Part of a small language model's weights: 8 heads of 64 (2 for keys and values), vocabulary 8192.
MLP neurons of a small language model. Each row is named by its layer, matrix (gate and up: input weights) and neuron, and shows model dimensions 32-159. Each number is 200 + 30 x the weight over its row's rms, rounded and kept within 0 to 999. A neuron's up and down rows have the sign that makes its largest values positive.
Before each neuron's rows, "fires on" lists the tokens most often at its 100 highest values on Wikipedia text that the model never trained on.

fires on: " and", ",", "os", "oc"
L5.gate19,211,195,137,188,175,242,204,202,184,185,263,173,183,146,189,165,180,162,171,185,187,187,206,233,240,195,220,187,216,209,158,216,190,191,229,220,223,215,158,234,130,102,181,191,227,208,199,173,193,216,224,193,223,161,148,212,176,193,173,166,186,195,194,218,194,206,209,136,192,191,229,186,235,175,183,189,123,216,202,167,146,205,189,192,186,221,163,222,206,222,203,214,211,165,208,157,227,176,158,234,200,218,212,189,182,219,193,210,208,156,207,185,186,197,207,228,218,243,184,197,173,229,287,221,186,206,247,232
L5.up19,193,223,229,228,204,191,172,138,242,233,212,215,215,169,205,211,205,167,136,155,257,148,185,157,175,208,204,197,164,201,229,190,166,198,217,152,246,184,226,163,175,133,224,168,176,238,188,198,238,204,204,192,153,181,148,178,187,166,172,213,194,190,219,160,153,271,259,190,148,219,237,193,222,114,149,218,170,158,204,164,170,186,208,157,183,190,201,193,270,200,201,192,269,193,195,257,211,184,216,245,173,175,244,185,212,176,177,221,193,193,223,168,229,230,162,189,219,192,171,207,202,192,204,206,170,182,194,189

fires on: ",", " of", " have", " and"
L7.gate798,169,119,184,170,206,231,192,176,211,213,225,141,210,191,210,218,154,188,135,216,198,183,198,215,177,212,197,202,179,193,170,168,254,170,174,206,264,223,185,226,217,167,163,222,216,226,175,202,202,135,210,216,196,219,203,211,203,203,247,187,276,191,204,227,172,193,177,138,197,210,196,184,226,197,221,186,169,189,236,178,138,163,139,205,135,166,221,151,245,181,180,170,215,212,230,172,244,198,239,253,182,177,182,242,181,221,206,228,210,207,192,186,221,220,193,232,233,216,207,251,198,152,193,108,230,222,211,223
L7.up798,176,234,190,235,203,201,226,177,163,173,183,199,205,123,194,155,156,147,167,241,231,172,245,226,205,212,241,264,178,174,178,172,200,146,187,158,242,196,253,217,152,154,194,210,216,122,186,204,186,214,241,217,213,196,178,183,198,159,218,182,166,216,136,201,194,226,201,161,193,183,240,186,224,191,138,221,166,196,203,184,185,200,121,183,188,207,205,214,255,211,220,200,192,208,175,194,186,188,178,224,154,165,190,243,190,210,216,203,186,205,203,202,200,226,237,231,170,203,169,209,154,240,192,227,209,189,243,179

fires on: "-", ".", " |", "l", " November"
L5.gate1012,194,173,170,203,204,190,170,209,165,196,215,244,173,201,235,184,206,196,221,162,231,184,174,227,214,199,237,223,242,195,202,207,218,154,201,208,178,177,214,193,179,207,216,221,229,173,216,147,228,165,176,233,199,237,198,205,217,209,195,210,141,250,245,178,290,253,204,261,163,200,210,225,176,202,215,203,174,162,250,183,207,206,171,226,231,225,238,187,227,221,190,158,196,160,133,205,199,235,177,239,149,213,190,265,158,170,212,214,243,242,181,239,216,254,194,133,208,196,214,221,205,252,227,197,193,170,138,196
L5.up1012,208,210,220,174,121,208,217,173,188,201,196,271,213,182,197,259,198,225,192,191,282,245,254,184,173,171,211,253,175,194,177,175,161,208,199,158,166,211,143,213,184,201,204,267,162,195,179,205,200,189,187,198,221,247,166,202,167,241,174,203,151,208,226,283,193,163,229,178,210,153,198,240,175,213,185,138,211,198,169,275,238,187,266,167,206,138,189,161,219,234,231,174,215,211,234,202,200,227,275,197,205,160,236,202,179,196,192,133,246,204,199,217,163,215,149,211,184,193,207,155,182,249,225,204,198,200,177,187

fires on: " of", "em", "ish", " to", " after", "oint"
L2.gate1136,238,285,211,194,217,224,153,209,240,215,184,151,173,209,182,212,177,163,217,208,182,184,223,185,200,194,156,183,164,183,226,241,248,152,286,205,239,266,234,159,204,229,163,159,213,203,219,167,230,227,225,160,181,168,242,202,205,167,211,211,234,188,187,228,152,238,192,146,208,206,208,189,240,216,205,153,159,197,183,180,228,222,213,274,217,165,206,193,223,247,175,226,214,230,164,174,236,180,163,144,176,212,197,190,161,287,214,167,193,204,200,232,240,182,185,244,152,208,151,215,206,220,205,172,213,221,181,181
L2.up1136,206,252,194,168,253,219,202,182,218,218,213,155,217,191,204,175,233,164,208,206,184,203,201,202,223,201,222,204,188,155,194,218,200,173,181,174,186,172,218,151,198,132,169,188,195,146,207,165,211,183,183,208,162,152,153,222,203,166,217,249,256,213,180,162,172,247,180,176,164,191,153,214,187,150,206,201,197,168,180,185,224,231,179,193,188,194,167,233,223,191,215,288,229,203,161,205,176,199,208,189,186,215,173,191,167,246,161,207,148,247,197,143,204,197,213,239,202,162,192,197,150,190,219,260,199,173,225,197

fires on: "_", "{", "f", "^", "math"
L8.gate148,211,162,232,202,213,246,228,221,175,183,209,226,182,209,239,236,178,220,146,168,229,230,203,193,229,239,228,248,219,171,257,245,236,210,259,152,232,214,204,190,262,196,176,203,221,266,230,235,159,201,187,212,159,198,154,150,193,173,267,192,199,204,137,196,198,198,207,226,155,215,187,241,253,253,155,198,205,193,243,217,202,146,213,265,202,216,193,189,227,223,186,232,195,230,194,201,160,235,178,198,297,186,176,226,185,194,282,206,191,190,176,243,237,106,200,177,245,148,240,169,203,212,189,217,199,166,177,202
L8.up148,219,205,205,213,224,165,258,144,161,163,205,212,172,283,191,213,197,132,268,214,182,233,231,183,177,170,222,221,198,230,219,142,223,178,212,152,224,205,174,151,194,202,154,222,284,157,216,163,200,209,219,144,173,225,177,240,197,233,192,208,205,244,133,221,249,203,224,158,196,171,199,196,230,209,169,177,158,214,206,199,125,213,223,132,199,202,195,225,177,218,221,124,205,219,262,200,158,225,147,164,201,201,191,253,231,224,171,227,188,175,223,242,198,192,205,172,216,236,183,186,214,209,230,239,257,241,204,215

fires on: " |", ".", " and", "|", " -"
L7.gate388,223,189,197,219,190,236,156,201,200,209,204,202,213,218,171,202,225,177,205,164,166,211,214,247,223,191,247,171,219,199,236,178,209,230,276,189,192,187,185,193,209,215,233,151,231,219,260,165,249,211,214,178,162,213,258,197,235,204,128,166,218,190,196,177,215,228,243,180,196,211,221,189,252,194,169,190,178,177,158,210,236,184,225,251,220,172,263,181,217,199,267,161,182,185,171,225,184,219,212,156,213,210,214,210,191,236,191,214,166,201,206,175,157,257,204,188,267,231,184,126,235,195,206,187,159,234,117,186
L7.up388,172,215,204,179,180,261,211,213,214,203,238,217,224,227,187,191,179,205,200,232,234,213,245,221,197,214,190,222,160,141,211,208,213,177,156,154,198,223,200,240,225,194,188,201,256,204,176,164,251,190,158,176,177,193,245,215,192,246,226,190,204,203,237,218,219,169,247,218,205,152,185,217,125,166,192,210,231,193,218,181,157,174,232,218,166,155,247,208,241,162,225,253,207,244,197,188,191,215,171,234,197,174,231,233,230,206,222,236,190,173,165,245,165,206,212,192,165,227,181,140,212,187,190,189,228,201,149,219

fires on: "n", "in", "l", " can", "ur", "c"
L7.gate1032,259,184,193,198,206,225,241,177,220,233,128,174,202,197,237,176,250,204,190,180,163,196,214,213,212,206,163,221,265,212,193,180,192,163,203,221,193,167,189,220,222,214,220,174,175,195,190,190,198,222,167,150,275,227,152,230,216,212,298,183,201,199,216,151,210,198,193,158,206,210,138,197,181,168,162,221,193,169,262,150,222,202,209,219,241,196,142,187,156,182,223,222,169,182,230,199,175,190,206,215,169,183,192,181,177,192,185,260,245,190,264,214,186,146,209,144,186,274,198,200,222,213,138,206,193,216,194,196
L7.up1032,162,219,218,227,132,219,216,183,209,197,202,266,267,229,191,188,157,198,193,210,179,237,250,193,195,201,159,209,254,203,222,165,183,201,216,245,215,238,153,227,204,166,247,162,168,208,166,199,169,216,186,194,239,222,159,207,237,231,200,151,223,190,156,223,187,269,173,196,207,220,161,202,264,213,220,177,213,174,198,207,228,184,202,148,161,215,228,168,174,171,209,142,187,176,184,243,194,201,224,217,213,224,214,196,179,218,223,177,241,192,245,258,248,200,188,264,185,197,174,144,143,148,234,231,187,196,222,290

fires on: " (", "19"
L7.gate389,179,204,150,206,224,193,236,170,169,156,169,186,196,177,237,189,189,182,183,182,219,190,195,190,244,208,149,197,163,165,205,233,269,193,178,178,247,160,143,170,192,166,216,215,149,195,229,266,199,187,218,241,210,206,165,219,205,125,206,201,239,228,159,180,174,173,228,174,168,200,194,164,199,170,216,241,171,194,171,177,178,233,181,210,178,194,201,203,184,249,181,200,207,202,225,198,174,202,146,178,154,148,217,197,232,182,231,188,178,214,162,142,188,238,161,185,154,197,186,191,210,179,213,195,217,278,202,212
L7.up389,171,200,210,124,150,204,228,224,260,185,112,204,173,205,236,168,164,218,178,212,157,225,200,214,232,203,144,194,204,168,228,123,229,221,182,223,168,164,243,160,219,218,181,226,200,205,233,222,215,188,196,218,221,237,234,207,199,208,189,215,231,228,166,173,243,165,212,162,184,227,162,222,171,218,230,195,205,232,261,223,128,162,235,231,193,222,234,203,196,216,202,187,235,191,169,221,142,193,223,189,170,196,226,223,217,197,233,209,189,162,251,185,220,188,189,228,180,246,208,178,226,198,226,192,163,192,157,213

fires on: " |", ":", "|", ",", "ric", "-"
L8.gate1211,210,183,218,213,221,157,220,174,203,181,184,204,192,200,220,205,141,146,219,275,186,205,176,140,170,215,172,156,191,230,171,239,215,231,144,233,177,236,232,180,200,173,154,210,195,217,223,198,206,138,217,178,165,185,235,207,210,225,210,196,164,152,192,182,187,190,243,201,237,189,225,159,217,194,202,256,190,246,191,155,187,184,179,213,104,214,188,249,223,165,161,178,221,202,224,178,215,238,237,182,241,187,207,163,267,181,188,173,195,199,119,229,200,222,268,181,159,226,243,218,206,247,252,208,198,203,202,220
L8.up1211,200,211,163,222,228,199,215,184,176,138,197,167,185,226,200,211,199,188,179,234,203,181,219,224,230,173,170,168,192,191,228,144,204,204,266,205,261,225,146,220,198,194,133,243,223,178,205,207,206,202,274,180,196,196,189,165,201,287,179,181,154,185,161,192,174,195,217,141,231,172,199,186,138,201,193,210,232,205,198,197,203,216,221,234,189,240,184,220,207,205,194,167,154,189,189,237,215,240,183,210,208,198,192,199,151,202,159,202,197,208,195,174,161,174,168,167,207,196,286,194,243,265,216,236,219,180,257,248

fires on: "'", "’", "h", " abs", " ens"
L2.gate228,160,165,212,164,137,186,202,191,142,182,204,134,261,184,131,138,184,249,198,244,232,211,162,180,176,232,220,204,169,178,188,199,156,159,167,164,165,232,251,214,211,166,168,215,183,216,172,186,196,215,184,229,217,203,147,259,196,194,213,185,177,192,126,189,185,216,180,189,211,192,235,201,198,209,172,227,138,230,202,169,187,220,214,199,250,219,245,212,209,178,230,218,233,190,203,217,201,214,185,164,167,200,176,229,134,211,238,191,212,202,200,220,258,182,204,188,151,184,190,206,177,203,222,187,200,215,228,150
L2.up228,209,206,236,187,124,173,203,206,216,187,213,198,191,226,192,160,182,196,202,190,188,166,182,154,191,176,194,175,208,144,206,235,172,206,297,258,141,263,281,157,170,144,243,229,193,203,212,205,179,199,196,212,205,193,218,246,231,208,223,178,223,177,219,258,240,180,209,187,217,195,186,164,223,229,191,230,219,202,222,199,203,191,154,189,226,181,170,155,187,208,187,149,244,228,189,169,220,218,219,134,183,211,162,225,149,236,197,282,228,190,197,242,239,217,134,187,153,212,262,181,228,201,183,211,163,175,237,219

fires on: "'", "’", " ground"
L5.gate1083,212,179,223,174,217,181,194,192,196,165,254,171,196,202,152,240,227,163,225,215,187,134,149,287,224,238,181,219,175,193,190,157,170,184,209,206,214,245,227,167,190,155,195,228,247,221,190,183,166,213,171,199,226,195,240,220,189,191,157,185,154,167,212,176,179,214,195,204,225,248,153,131,202,215,177,206,150,184,203,214,223,232,209,225,208,186,176,211,195,220,144,191,245,220,215,214,198,277,155,231,164,194,197,202,202,219,179,186,216,158,175,258,150,214,189,252,203,198,125,189,235,194,156,186,160,206,207,185
L5.up1083,197,175,246,187,171,139,155,240,201,228,217,176,199,194,185,191,159,213,220,195,165,205,174,175,203,234,162,214,199,176,197,219,147,244,241,174,210,272,259,185,157,211,193,205,233,230,193,209,220,138,224,193,188,214,254,184,192,177,215,177,184,166,179,234,208,189,153,222,284,156,174,189,195,206,224,170,202,208,201,185,246,175,202,209,204,181,177,235,184,225,176,189,202,181,237,210,164,181,165,236,168,187,196,202,175,183,176,197,189,253,179,222,150,215,193,222,213,156,237,199,209,220,205,256,160,221,180,214

fires on: " Royal", " National", "ial", "nal", "ty", " qu"
L2.gate852,233,250,188,147,235,210,190,156,178,191,185,196,235,232,203,230,208,185,208,244,208,190,140,191,228,200,206,240,170,278,220,215,194,175,217,216,227,160,217,197,171,252,237,212,197,221,240,162,205,162,250,224,235,251,164,169,178,155,214,189,181,213,200,226,220,208,239,174,211,191,200,186,196,263,220,175,189,169,237,232,148,194,209,229,195,212,218,218,211,161,222,222,225,191,206,203,156,197,222,195,108,219,187,228,175,198,222,239,194,192,180,204,188,220,182,230,207,201,188,216,141,184,183,199,181,187,256,196
L2.up852,246,248,189,122,220,132,200,195,265,180,194,208,196,179,147,190,232,223,213,215,216,210,234,221,186,197,224,189,216,209,221,176,143,189,172,229,143,200,221,209,216,214,224,126,163,186,195,167,204,266,249,192,191,203,236,233,260,228,195,169,177,164,177,187,184,210,256,227,217,188,176,166,236,218,201,198,154,220,185,175,231,188,193,202,244,259,212,171,178,200,236,176,136,178,232,197,179,271,213,213,216,258,142,210,170,176,211,227,203,141,169,262,250,200,205,222,253,177,217,142,171,167,223,172,166,227,143,154

fires on: "i", "h", "g", "k", "x", "0"
L2.gate397,211,200,217,206,206,193,193,219,158,206,198,192,217,215,238,199,253,185,189,199,141,229,212,193,172,214,235,197,173,210,179,130,217,198,144,201,223,180,188,228,193,242,149,270,244,173,207,180,209,205,176,217,140,244,151,172,245,261,143,188,186,239,180,198,200,172,216,167,224,158,167,207,169,182,181,198,216,220,168,204,180,176,229,235,208,185,186,216,236,204,226,167,217,229,231,228,202,261,169,160,250,213,215,177,219,179,182,178,177,217,162,162,259,155,194,226,198,200,173,223,196,254,189,235,188,114,194,254
L2.up397,126,202,198,142,200,224,215,191,238,161,182,205,174,261,198,195,176,175,181,280,187,164,195,229,145,130,223,137,160,169,195,187,225,221,208,211,171,243,204,239,181,203,197,221,229,224,226,208,181,219,205,190,177,230,173,174,212,213,219,190,198,250,97,244,164,194,261,151,176,147,222,160,247,223,178,223,181,155,224,237,188,238,155,216,160,209,203,170,214,224,225,180,174,197,228,210,192,200,180,168,186,243,151,231,149,240,164,203,147,195,217,222,266,236,185,252,198,175,156,188,248,181,192,186,190,181,183,230

fires on: " per", " in", " comp", " that", " Per", " of"
L7.gate215,170,223,239,201,215,172,130,188,194,197,209,172,181,236,209,254,173,223,134,211,176,245,186,239,190,162,221,222,131,165,175,160,173,232,214,232,166,189,205,188,235,216,235,239,204,196,170,219,189,187,200,141,200,176,210,202,196,185,226,255,238,228,148,202,268,168,196,202,252,238,194,187,162,209,172,164,188,140,251,260,202,211,212,188,138,228,174,190,223,171,175,232,222,163,237,159,182,231,147,201,210,166,210,221,195,154,186,157,170,165,207,187,192,219,211,224,277,179,151,208,180,186,239,228,256,187,258,213
L7.up215,224,214,210,167,192,192,101,191,179,289,220,169,204,239,227,236,218,194,222,147,209,219,180,209,191,182,156,208,220,206,225,170,165,194,218,123,216,223,208,208,255,208,173,212,195,198,129,220,228,209,218,272,228,185,218,249,160,194,176,157,158,241,261,216,232,204,204,249,218,188,175,208,172,176,232,196,186,148,229,272,246,158,219,180,210,160,162,233,255,205,202,193,208,200,226,219,217,235,214,209,184,199,194,198,187,197,242,171,202,254,205,152,189,230,146,178,191,199,104,183,165,171,227,212,250,182,219,241

fires on: "h", "n", "-", "l", "r", "on"
L7.gate188,189,193,209,187,224,242,215,234,191,181,123,146,214,170,192,222,220,201,209,168,236,196,198,171,231,182,227,189,181,203,184,201,173,172,186,176,228,167,202,226,256,238,270,224,211,202,182,243,211,159,180,201,218,198,195,198,254,205,227,176,244,175,174,177,202,201,187,228,156,228,174,204,198,209,213,183,165,222,135,187,233,187,176,196,129,176,225,221,200,217,253,173,180,190,183,196,217,267,226,225,183,182,226,268,198,226,168,226,185,201,233,278,276,221,179,230,191,167,215,209,225,129,270,213,267,233,211,213
L7.up188,208,189,196,208,153,227,228,227,203,177,208,223,249,199,198,158,217,164,182,204,236,235,183,211,209,155,211,207,232,195,197,200,222,185,217,198,214,181,165,164,200,217,200,203,180,209,172,207,161,157,169,220,226,230,173,211,218,178,169,232,224,217,207,186,224,86,237,235,200,205,210,213,248,221,199,205,193,201,160,245,178,188,227,188,189,207,191,166,236,176,193,202,254,182,134,178,213,175,217,260,210,208,144,200,163,187,132,210,232,163,254,203,188,191,198,202,205,177,224,219,192,180,218,167,215,217,183,186

fires on: "ovic", "h", "y"
L5.gate597,202,254,242,195,160,209,188,173,249,219,209,233,195,208,189,188,231,230,190,201,206,216,206,247,207,218,188,193,209,187,213,182,198,142,161,180,225,204,166,185,156,192,202,207,220,159,243,200,227,222,214,167,226,217,191,207,197,243,207,244,215,188,184,211,215,200,201,251,172,170,196,232,111,157,180,191,207,231,206,204,206,204,178,204,179,190,173,211,201,215,147,179,231,174,214,180,146,227,244,190,255,137,229,206,223,227,189,192,171,152,201,216,288,197,205,239,199,203,228,166,217,167,235,245,203,185,185,211
L5.up597,192,193,164,226,178,201,213,202,187,195,191,218,217,234,214,145,190,228,238,204,228,205,176,226,153,121,272,253,191,220,232,171,233,223,219,173,213,171,151,209,207,208,172,173,201,156,237,172,153,181,237,199,165,202,247,211,207,196,220,183,190,262,176,199,258,204,251,194,212,258,203,149,154,231,133,220,169,192,179,215,125,213,160,219,194,211,160,174,247,208,227,198,212,144,193,217,215,157,150,177,188,149,232,195,211,217,167,239,200,116,212,242,213,204,198,234,204,209,196,178,175,181,195,203,235,201,209,239

fires on: " |", ";"
L5.gate589,191,217,226,183,151,180,257,199,210,160,209,200,184,195,159,209,196,219,173,138,199,192,127,190,203,209,224,119,175,172,196,218,173,210,187,147,226,161,136,148,271,193,222,166,185,207,210,195,181,187,207,217,212,199,170,203,154,213,214,234,135,203,194,261,208,143,193,241,216,235,241,203,221,131,251,127,136,180,218,232,171,219,255,185,196,196,221,256,162,231,229,173,201,226,211,216,208,202,235,185,218,213,171,237,190,198,139,196,113,197,234,271,262,218,195,195,198,172,156,171,194,207,161,257,214,231,143,215
L5.up589,191,139,184,204,183,126,237,203,227,260,220,156,181,204,210,191,191,186,186,211,180,179,201,186,201,188,141,197,227,189,212,194,230,183,174,179,180,240,175,188,205,205,168,170,173,165,186,193,236,218,194,216,213,161,202,204,177,175,244,210,216,190,291,167,223,221,240,171,216,168,186,194,189,236,219,204,172,181,195,188,217,186,157,208,202,180,223,214,245,157,244,191,106,245,177,262,191,214,226,217,148,197,176,196,181,195,278,195,240,253,244,138,238,172,239,232,193,185,195,199,182,166,179,155,262,219,169,210

fires on: " the", " a", " his", " (", " their"
L8.gate34,188,174,199,167,215,198,195,192,227,152,182,229,168,249,249,222,187,201,196,216,207,190,162,279,217,215,207,224,138,178,182,211,186,171,177,189,195,193,220,107,229,230,207,228,229,214,210,269,215,160,217,219,187,211,177,211,192,229,218,191,177,161,195,207,241,202,167,200,212,217,206,160,152,255,169,178,197,249,233,201,197,213,192,131,156,205,188,184,185,176,188,231,201,162,228,175,187,256,173,254,146,249,161,235,195,195,219,173,189,237,226,173,213,245,172,234,208,161,166,177,192,218,172,181,225,239,214,220
L8.up34,216,193,201,208,206,187,212,186,209,183,195,214,218,181,200,183,226,148,170,232,227,211,225,199,246,178,214,205,186,166,204,133,221,225,223,247,210,179,210,215,215,161,215,135,169,154,216,163,189,244,173,208,206,240,186,224,161,255,151,172,192,207,173,204,250,186,189,164,181,207,212,213,138,220,226,213,278,192,201,191,175,227,191,145,182,211,203,185,220,244,211,162,221,182,205,195,156,158,221,241,231,169,218,220,253,201,198,183,197,203,233,150,146,221,266,194,187,187,207,223,183,199,200,215,173,224,204,248

fires on: " 18", "18", " (", " 185", " in", " of"
L7.gate363,171,180,248,240,182,175,228,230,196,178,152,217,196,185,236,189,148,228,236,165,163,258,185,179,219,186,161,138,198,186,168,231,188,145,175,231,181,154,211,226,191,200,233,205,200,185,209,152,219,170,193,181,253,215,228,172,229,183,222,209,241,247,153,226,199,224,211,161,216,217,182,183,219,187,201,192,192,186,189,202,199,228,226,218,169,204,195,160,198,189,219,181,182,218,180,188,218,204,165,210,229,212,240,154,231,246,174,200,178,177,194,162,142,231,195,209,206,216,194,225,216,220,217,188,216,200,221,229
L7.up363,241,215,231,199,156,208,141,204,164,184,182,189,223,212,224,200,218,208,199,198,223,273,219,242,161,227,217,196,180,260,156,172,159,272,211,154,200,216,177,211,224,231,173,176,228,229,206,188,206,197,200,220,178,206,199,231,210,227,227,183,206,217,186,191,194,189,231,202,217,186,217,177,124,202,224,195,193,144,197,188,201,223,160,202,182,186,212,142,222,205,182,197,196,225,188,219,182,239,168,266,180,148,207,261,226,212,191,210,269,208,165,167,225,164,208,223,222,190,206,218,230,150,206,176,244,187,165,261

fires on: "ly", "y", "ere", "ry"
L2.gate318,214,242,150,193,186,211,181,164,221,169,227,192,175,152,226,209,168,146,196,197,194,136,227,231,188,209,174,159,167,235,170,230,222,202,194,204,196,218,240,232,219,168,210,193,238,202,221,191,205,176,198,204,190,241,177,154,167,238,254,187,200,160,185,225,258,254,149,247,201,211,231,211,202,183,160,186,185,178,218,191,202,202,198,245,231,274,217,169,206,144,204,202,189,122,179,208,210,235,203,202,169,220,133,197,190,170,203,207,217,156,195,222,235,168,204,186,192,237,199,209,191,183,190,221,167,193,171,229
L2.up318,192,210,143,187,157,183,189,168,214,189,190,200,259,202,204,224,186,164,218,160,200,155,170,164,165,155,207,258,207,152,160,175,205,216,185,196,215,222,211,195,188,176,204,170,201,177,228,188,208,92,210,148,154,169,227,224,171,192,202,162,182,316,272,177,241,239,217,192,186,200,195,198,196,199,191,234,165,212,222,216,163,235,277,175,236,265,248,194,239,161,198,156,207,141,192,169,182,233,192,173,219,193,177,200,241,225,182,198,224,201,176,158,205,161,250,222,208,253,207,191,224,191,205,203,182,168,220,202

fires on: "s", "t", "k", "y", "g"
L2.gate844,185,247,175,201,163,222,196,229,198,202,192,245,221,249,268,201,216,224,201,195,165,187,162,227,155,203,201,193,226,173,237,198,243,231,228,194,245,154,168,196,206,283,244,201,185,189,216,178,239,189,175,207,151,206,172,173,152,183,197,211,183,244,150,227,218,229,221,182,191,149,171,214,201,146,268,141,183,197,197,176,135,217,189,191,171,180,217,236,196,192,181,191,245,179,265,197,220,209,189,182,230,182,216,213,192,172,193,213,208,175,136,210,248,195,185,175,196,198,233,197,230,154,193,249,230,170,191,212
L2.up844,174,175,184,138,162,168,170,188,207,207,197,225,220,188,183,222,196,190,174,193,177,196,161,170,189,170,248,205,203,188,209,176,178,181,199,193,174,194,187,171,190,157,180,210,178,166,158,230,293,233,218,271,198,156,207,143,176,187,259,200,174,278,247,248,216,203,200,246,191,242,241,193,238,193,229,214,190,199,168,211,212,208,196,211,178,185,199,240,193,170,219,173,188,161,176,209,242,193,201,214,192,207,215,244,221,229,193,161,174,153,184,213,151,168,186,247,235,156,195,228,213,110,213,244,188,265,180,183

fires on: ",", "\n", "-", " (", "\n\n", "F"
L8.gate291,214,181,195,240,204,221,203,200,224,144,180,198,162,178,182,210,203,170,196,188,189,224,143,250,164,198,172,169,196,220,196,238,226,184,195,205,217,227,194,241,193,175,196,226,219,180,237,229,208,152,243,163,205,217,140,220,234,237,235,194,175,139,152,203,178,234,224,182,170,173,260,166,216,168,195,212,239,187,175,191,210,183,201,189,167,195,207,219,168,224,191,191,194,197,234,190,202,247,156,182,178,187,212,202,262,166,131,249,190,261,189,197,170,202,198,257,173,208,181,196,229,212,134,234,233,176,232,233
L8.up291,232,211,158,216,209,202,205,160,210,188,200,265,203,194,202,246,182,180,222,210,202,245,226,207,225,199,212,157,214,163,172,205,209,172,209,226,210,224,201,222,179,159,194,224,171,207,239,192,222,247,201,177,178,167,225,185,203,209,205,180,134,170,225,174,160,225,167,209,205,191,164,149,216,203,224,211,163,202,190,217,157,186,212,177,211,193,188,239,171,182,239,194,254,246,186,158,178,237,235,165,224,222,219,209,205,209,189,212,226,208,189,224,135,178,147,190,211,198,263,184,274,210,216,183,127,170,173,266

fires on: " as", " of", "ing", "s", "ance"
L2.gate268,216,182,231,252,202,196,233,217,184,183,134,227,160,178,211,215,170,200,222,221,211,200,191,172,230,215,257,209,165,200,220,196,270,177,189,207,164,186,220,166,168,210,167,234,161,202,201,238,247,184,164,226,168,179,206,160,175,195,139,226,198,208,177,257,276,211,213,216,222,214,144,219,137,190,200,173,192,139,268,245,179,197,195,237,230,182,204,223,194,265,226,209,231,226,184,200,191,225,239,250,201,234,181,167,217,199,247,203,252,189,195,263,224,192,119,252,154,148,239,181,172,181,204,217,164,205,177,213
L2.up268,194,261,170,226,233,219,161,200,201,187,147,215,177,173,214,192,119,163,180,221,154,155,244,147,166,162,232,137,186,193,220,253,241,209,200,203,199,201,275,130,196,157,171,224,171,222,236,227,174,197,151,240,203,232,246,192,165,180,168,238,273,182,254,254,227,197,207,232,201,198,126,205,194,192,238,176,185,158,211,237,196,149,225,232,245,177,197,184,170,177,192,201,165,197,198,189,206,225,213,212,171,186,181,186,164,171,218,234,218,213,239,241,270,213,191,213,184,192,231,242,208,207,174,239,177,192,213,209

fires on: " |", "|"
L5.gate1009,228,272,192,183,177,174,227,233,197,189,228,254,165,144,234,202,272,234,217,200,217,234,198,211,245,154,184,198,202,203,168,190,226,207,226,205,185,210,210,164,174,233,173,171,197,180,192,192,202,226,203,170,234,177,178,224,203,218,167,194,181,214,213,177,212,140,214,202,267,197,203,191,193,218,185,167,170,188,219,249,218,214,216,195,223,207,159,205,184,229,196,181,173,146,209,186,167,186,208,187,233,140,199,230,201,216,177,196,181,215,179,219,215,193,172,173,123,222,155,234,210,156,190,211,204,192,194,196
L5.up1009,205,212,183,204,213,178,198,200,195,204,194,155,186,188,235,218,266,225,213,237,225,198,232,223,231,203,100,210,200,183,199,159,283,198,197,180,210,159,180,206,158,164,198,180,239,233,256,230,168,224,205,181,139,191,212,251,195,151,180,172,203,177,213,198,234,125,143,164,145,227,179,182,228,207,252,214,191,114,137,201,160,231,125,167,221,200,222,272,226,158,242,192,180,244,196,189,180,172,168,203,207,195,216,182,139,138,212,223,216,261,171,174,213,141,149,277,178,196,193,243,188,210,184,175,200,220,203,203

fires on: "n", "k", "l", "ol", "r"
L2.gate252,181,258,191,118,163,186,198,181,191,258,191,163,218,209,184,205,160,209,181,178,187,181,203,223,227,178,199,179,140,171,194,198,185,193,213,227,214,274,164,188,195,293,234,231,239,212,198,222,190,188,231,158,197,181,151,189,153,190,215,148,253,210,151,248,162,147,161,226,181,174,144,194,219,163,162,166,222,163,215,223,229,227,144,236,219,249,210,218,168,246,198,193,189,158,208,196,179,215,217,186,150,218,231,221,216,244,262,258,152,177,239,154,217,218,190,170,171,246,177,196,187,205,227,226,142,174,123,243
L2.up252,198,201,207,170,145,197,145,198,140,256,205,224,281,214,173,196,241,206,172,172,215,170,196,181,249,188,204,237,185,193,245,234,194,240,195,208,221,208,126,242,227,201,227,252,173,221,141,218,217,205,193,183,225,216,178,221,194,162,258,173,221,219,245,193,192,206,174,165,210,213,166,197,206,191,216,178,236,190,244,191,211,206,189,226,190,204,204,240,189,211,200,176,194,229,223,174,208,267,194,235,183,257,226,220,195,232,184,164,251,213,177,270,235,218,161,229,179,244,237,196,165,217,198,197,152,231,124,233